Part of a small language model's weights: 13.6M parameters, a variant of Adam for these matrices.
MLP neurons of a small language model. Each row is named by its layer, matrix (up: input weights; down: output weights) and neuron, and shows model dimensions 176-271. Each number is 500 + 25 x the weight over its row's rms, rounded and kept within 0 to 999. Numbers have three digits each.
After each neuron's rows, "raises" lists the tokens whose logits its output raises most directly, leaving later layers aside.

L5.up403:552506518532521470542494514526518513489499515524477456517501503486496501500561517533494525486510466482493499465535513502528483540508492499480482556502523560508521496462487520496496509505492516478513477541490495464495505467464476538523506492490491471520510519482493488476490510517482500481
L5.down403:486510470475502501521511522509517486497484512532535530507536496519528499479473518556512522484472519531483497515495517501469562493518470480433498489550556466484505495486487499514484480446505477501511494521502507501543488488529487499472477513509465492500480485491521491540465495477475479542
raises: " until", "-", " through", "–", " to"

L5.up368:524487482474503511542487501521477519483512534521488538492507490506484523532529479530484463495554485499487528536473509487520542523498540493443458503504509514493531525506511499488490492531557507501495499521428505459517520491475459526516503469468505463475506474483463473532538519540460525494
L5.down368:505551449440487508508537500528474483507452498478457524505529487484489518528530556535482489495492483543531451540529446465495539504486457494512502503532528516518518503512495484509521486484531465483518485494500484517502528506548485527495520489495532521504470470496455495530479488502490483530
raises: " –", " -", "—", "–", "-"

L5.up294:538516509532518479491512528483502491517490512544465504495506505540499472541514501467506503488492496506562544523477524526449556500501543457500471510507524499480448469449543516500516532530514499481483531504488503500524506468500504540471479522501496503507514539504489501514499498502437524514
L5.down294:465489496487487512527488547489514509520505512505473466518448479482498484529515522489506508486514468503474497475516450460511500496500506504534489502520449563512523515482496497521523511502543516502503486483447529459494463478427503443492515518490508501500512498502480472466512490510525445503
raises: " from", ";", " between", ".", " because"

L5.up3:536474516502479479495488532520541502533472509489486487479504504527503474546519532538495571436496503490503511497501502468507523487524521504493479497467542578515537510493501508491509514501528514499446501498478527492517500490484545474563534505508469491517505521485460547507540446467481536434
L5.down3:513509521457501502522462513509558494521459548532540542475538490536471503501454473521477495480510522502511515527536474471549491492512487472500530467505517497494441509490476508500525553473501457487522491474508436538509532494523478499477498504502483512497494546476521472500521500528467450545
raises: "d", "s", "ful", "worth", "fully"

L5.up240:526472491491489500485528502502479486504479491551495494490532531477511512600475498464487493490530478542522535516501485503524571529522504519481475541485491515518501513472515511526501539487493482483482496491493506512545510491500511524491477529535487519504512474505471506507490486533510455474
L5.down240:490508497480521484531476507476522523546501508504494462545439485496514487466508498471484530498525469466523459501460474431547527480526507508503522487525434468510504530537461479491542506500478572501500504510496527485516458497470515442502514512483476521496474485504500493467507486477515488490
raises: " except", ";", ".", " condition", "mont"

L5.up122:506495535495511518522493484489484483448454472537500543523480500529537485559493520496465479455519501499486499505488536529490479517497462495513490507466496558497520490509519468514476529524485478478516475496517489481461527465527485496531513502478465485489586471550471527476512473495488527500
L5.down122:527521520510450514495457518550537465480474525497543541484485456484485479471495463492458485519451536487516491489515507487504497492465488498529460485514459500499473507503473456521520494469493510539528536491502506495512489488535547492502513446485520509504506503513469522469530471457519527490
raises: "ng", "n", "ping", "ms", "ning"

L5.up354:521473532526484494471471524508496501504526510545493500485494496540525459535487572479489482505496467472543564481510506517520525500507524511518527461453489527465474490500490487490461496491554524472462494524464526486502507501497501548506555551497477503484501479451440482528490512462501494491
L5.down354:498525521504531525519471516500517461513483496541476511563503504507497506531512512466500510457499510487520564489479557520481513468474519505469505501493523511447501478502543518511478490511511480509482477519475509481494520489504509528529541507479504476508502470502492514509473491527493512534
raises: "180", "800", "500", "200", "000"

L5.up665:552515527481481480453506502504508525499478459475496498502500494513501433523461464513483525489493520477537509515528527501479519484486487468485502513492515505472510485510537525507478535497523502487493474511508467525459502492510509519473558508506475500517513532521507509486491485520470447521
L5.down665:489521488522535486508496512468459498524499507518483483514481495500503494452500523514505491496466491421496486503499524487502434520497494516496484508521477499527511498526511510493517534469471510457497506552474495532471492471520502489525468464510461542464543528518474477436502501483507498435
raises: "ur", "urs", "din", "use", "au"

L5.up835:462474528501506499489456539503500480481496504496481491460520510531492516511519530469461469497526466455550524531520511502507522490491525516486484499468510524451501527470509486538503503468522499529509496526532515480501483513497508517504542499478511492485502486461471502454508524485485483473
L5.down835:455498496507525489499525554515519494494480534479507487530495537462481478513468518493497505489528512468545527533482519510485535486461543509511498496460516482438541519512502510540471486504511512502470486494487503491495508532445525505524499492441503488474534519518517484487481549523495521511
raises: "000", "200", "500", "02", "800"

L5.up261:519511492523491495474490509491455495479513503487493487472538500503497506548455474477515479503504470501489519589489529485510549523533468532490504492496514511472510492469556516501524502537468542525473507511476473508497518486476502528488493496488489459467497512487523456474509481501537478493
L5.down261:444512491580486479500508493490509521512507536445530563495483547474529505485491492529485492499509510494492481544497506487514489491501461512448538502522475495504477495526539479535483520487500480473522452422500474485495514488493516481545479491458494517501541521538513539506507473511544524511
raises: " operate", " consisted", " operated", " served", " consists"

L5.up513:499484556467508525520495474463524477526486521491524489449480446512487474515478494520466520519526470523510514505534519456469503494511533491481522444482512497500507517520529491506520475527498483482452491524557529482470481492510502509516511518484554463477481498553512515462549532467531488518
L5.down513:520530479523461516456495491468484476480468556491511517455493526544492527518522479528474545515533512520504496472507535527488474508496457478493501503484497500519504487465534457473479505507470428537509533508512450551491512527554519526510501502568484488467453497454534519542522523504542527495
raises: " a", " their", " another", " an", " its"

L5.up98:521482500490518496520509516506483544473504506503499494489530439478480523574481559496460502513533486515499521531494523496523532494466534471490470498467466521517534474472487494490510451485498515477470478504481512516547495444492498509525506486499491491506489548470496505525496493522509516494
L5.down98:459495533494509504455507509542537483498499514511535494514522447476487491492483504503502476498492448514408507516527460532509488521498508522510498501487497563489524515469505492528517460513523488493518557477512487526502489486535484530531558519517434503499497518495530462517470470501519525533
raises: "ć", "ck", "k", "c", "ew"

L5.up609:576505501511550503467522486510487533516515520498476498527484528556558496541484544495491487472517486473545537491517498537537512479524481460514501503507496508457512510470513545522449489499509505456498483517464492464488474500522496532499467498474501465512500467486449488531474518482456520517
L5.down609:480541500437508530497506534479516494475511498484485501517467507500522520517525488474505523455455508515502494485500516460470507522479474506458518461488524514496496529502548460506543479489449443504524527562509522455505482478491545511492501509557501472472527507458493517469495504512504495519
raises: "es", "die", "hy", "i", "e"

L5.up411:487535484531517479511532526502492530508522530516500521481540478513509520493506487488471528485541469488503525484525506499482536532529495517483512519522512535476510512479506505542491505482465495484483504516495505492517549490501438544504556473495473509552482510447464502536531505515535458491
L5.down411:543533501459507546508508526513482477504500487513479478469518495468513493488548513482539530471438476522505489517478457523509517476504498480466487473502466438524487501500455500521517531453523475474483504531508529518507524485501516496487527528476477492501488506498481471489471521499518483543
raises: "\n", "\n\n", "–", " |", ";"

L5.up408:531505478492534456508486516483521490513500522514481472483509516496508478499496484513469506491484488439537536507521541495485532482518496455479553486510521528459499479457548531489524497521497460502577491501481494486491551459488514565511491476523514504482511541501502475534556493482505493444
L5.down408:524540488521494497482479491462471503514519482528487535489506522513492502496477486457518502495453516496451509461522506514438466490514520477516470497487533538502512532474521468471546497520499455520509487494482529493467481517498537480466487527523551482548476496459487511487496497528472523514
raises: " its", " another", " something", " your", " any"

L5.up272:549519488490494469508515497504465492525457496487510504474492512486553523454491494479458499479505485425539533546484549492494581477510516463514530473489522514530529482452532495532553538511526484489542496506466503517519524491482514533525502444494501481470542523517456508521532458476471536463
L5.down272:501465494537494524463475508474479486511489499498500485506525490516459513506519462526485500465478526491490489441516553501497511480523488476518486517542566499513442513505530511440504542508501467503509515492532512538499516505525499516496504555530495532524472465491531497513491518478487514520
raises: " its", " their", " his", " the", " our"

L5.up571:531475486463496468483519523476509488531491518518514477494453521505478456481494506489519536477541466469555515546531489492490473568469459470461494509461496491490480502526518516545457541506486510511547486477459537470525524480475507510475551534482520516487506509468521461475516515460457521459
L5.down571:501499491459497505498495546490511501518477461508543471515507525518475479509529501490481560530473506507525504494471485495471529493463485502473493494539502464478526558538547496476515578527453517535527527480490475464524494493521516522510516534504494491520512501520497506551447471458470493477
raises: "ment", "ments", "l", "t", "ties"

L5.up346:468474528526518460476503523467516486508509519511483491451532499498490519454504497493489542515504473438541522501531497522501488474476505474512468474509533548531473501510547503480528494510508494503479473497477519480481529522439491485485538508537474479477482513505505501496493487454496474468
L5.down346:488482506432537543495521474507478490541520533521497522482522487522515521482499519530468464521497459519468539509498483488496510490461503534509465497536490497506496507546489461512447529481435490514546489516468493482461483505489504493478495504520556458484481518508488523506518494496456508541
raises: " for", " on", "nai", " against", "for"

L5.up438:479500495468508520518490531498433514507532501525460477505486480461472523487506483489528492452475453528498507495477539476524485504532479504500542489498488535479474488507496482508498521528526485528456502493529526510530516484495500499536502560534501471486508514499465455495482562507513474485
L5.down438:498510482483524471499436508507494465525506482487493481498498444511499580492505510535649497515475465496519503496516475472510506459498490478509505494530499502498518487479503467436505515498507522469482515527498515529479512488496496473482542516508516506542512516473513540492479482524487512519
raises: "\n", "\n\n", "\n ", " Original", "  "

L5.up757:520436539515509503547526488508485510470519465513480487479508552509482508501476506487440512476460481472529498469471554532514448498485485520521517464524504535493538522506515487544490508531515486552507461505461487482491504470476503499534482466567492465494524505489503526518512515459506523497
L5.down757:529524485470524537530527528488473501508481516499470505547515502515455527483507560511466493467504498521498482483556511530592488524474516529454497550529488487516511489498486482513510488538475474476490487491487477536456463488524466476515517507470538525524509492476439487509498477515463521505
raises: "anti", "ović", "ud", "an", "app"

L5.up352:530500475507462495481547566517509515510408519498517504472470492512512498488531486493477555491507492535517498505516531461476479491503528477518484508462457506505524489471484474482502527468479494530497491501471481502514500487515497507498503507545479510500515506534530530518469512545493489517
L5.down352:526508489542528473471522473498513525483506517535486510501482483515483481540523478449532522477462523505484537487541501495477513507485514513514506488457528474486491489531526483486492457491522507488526484503469538508479521474473457480478531493492501510498455523471479536513502474480509526527
raises: " and", " &", " or", "y", " station"

L5.up283:528493523529487496523482529526510496458521512541496496473527532486492485557478476525438514469490520485509553495482517509501493490480495504516554477484489491475445476475537508538496521492545495457498510508491511522546486476493472491486497538496480505478486484496504493512484510476459515495
L5.down283:498508503502473487481513482488503452464478541563531489528549516497505487516478501444514483499547488505540516505458515499511475521542519463450508522451513454460488483490480543515466475499511521516518504519547544502531446520517556509516530473462459473490528489504511517484524469507499507455
raises: "04", "06", "02", "07", "05"

L5.up755:516474497524525504479490529525494518502503501505506480509486532523433490536535541500484536476521466520466523493510490534474537518527490466469496502505502562512460495531532518491471503505567525461460473539503488486522489493463492502463525531514491495510544478497508492477512467533457511487
L5.down755:528514506500491458467470525452474524478514521529472499525518504561502526508529543507466507490525481490510530515508539481502484526466546513475500485493505500468478513480503518468501506508500447502481509550486470446519547492521460503523530480476461487507518479554526488472504471519532482528
raises: "ide", "amin", "form", "ides", "ida"

L5.up822:527507537501513503491506514524514485534482487501479518531516538491492449575514460479507497474496509466437510527533523515501539505462542497517511504525525556492540483473544475528513501509494506527520474496507543538529517498469521477505509474541539497460476539443478502551466486521511522486
L5.down822:459490497480480450490511478538524527502497512522507518493504497515525566487493534507480518485490540508499488497467513511481522501513451475509526513453530516492464465505503519506494516492477461489489492463544471486537490509512504481477524511491512496486491485511565499469460511520464469507
raises: "d", "ed", "ped", "ds", "ful"

L5.up848:483487494534508507543512526470499509522494460483483488479481538482494472535549517473464506486497495459469492492506557495481522516554516487498520500514491531458503504508530477479492504501488478475519496493487543499475539481457477527500500482488536517491536504463468522502525481497493542483
L5.down848:547505517483503485458470471467515494505500496511503498496497527535494474514490511482491480504457484467491487504467551488490472472542511506481467508494572504539551496487514523449490468516521507496519505516486496466509458483527484489501541505549507480543487538487459548488462514544527501493
raises: "ches", "uses", "ages", "ually", "ges"

L5.up570:536538497525529494518548516513453499521483481510470499506506495526519475534527465493495487477518472436529540536480556499446556481505533439536501503526537537476527484446551503506503526506513497511517504522507504510506513439501533544501480456526500471479508511519462491529515462496504509421
L5.down570:508518464489548491474506495486487517488483460486462482491508443528515464525483500540470467485443481487504515490463550505483498496517527474558473539502567525473490512483530461446524525527517470479542514508504531478503485492526534479487486502520582521477479533497474488504472505474492477518
raises: " its", " their", " them", " another", " any"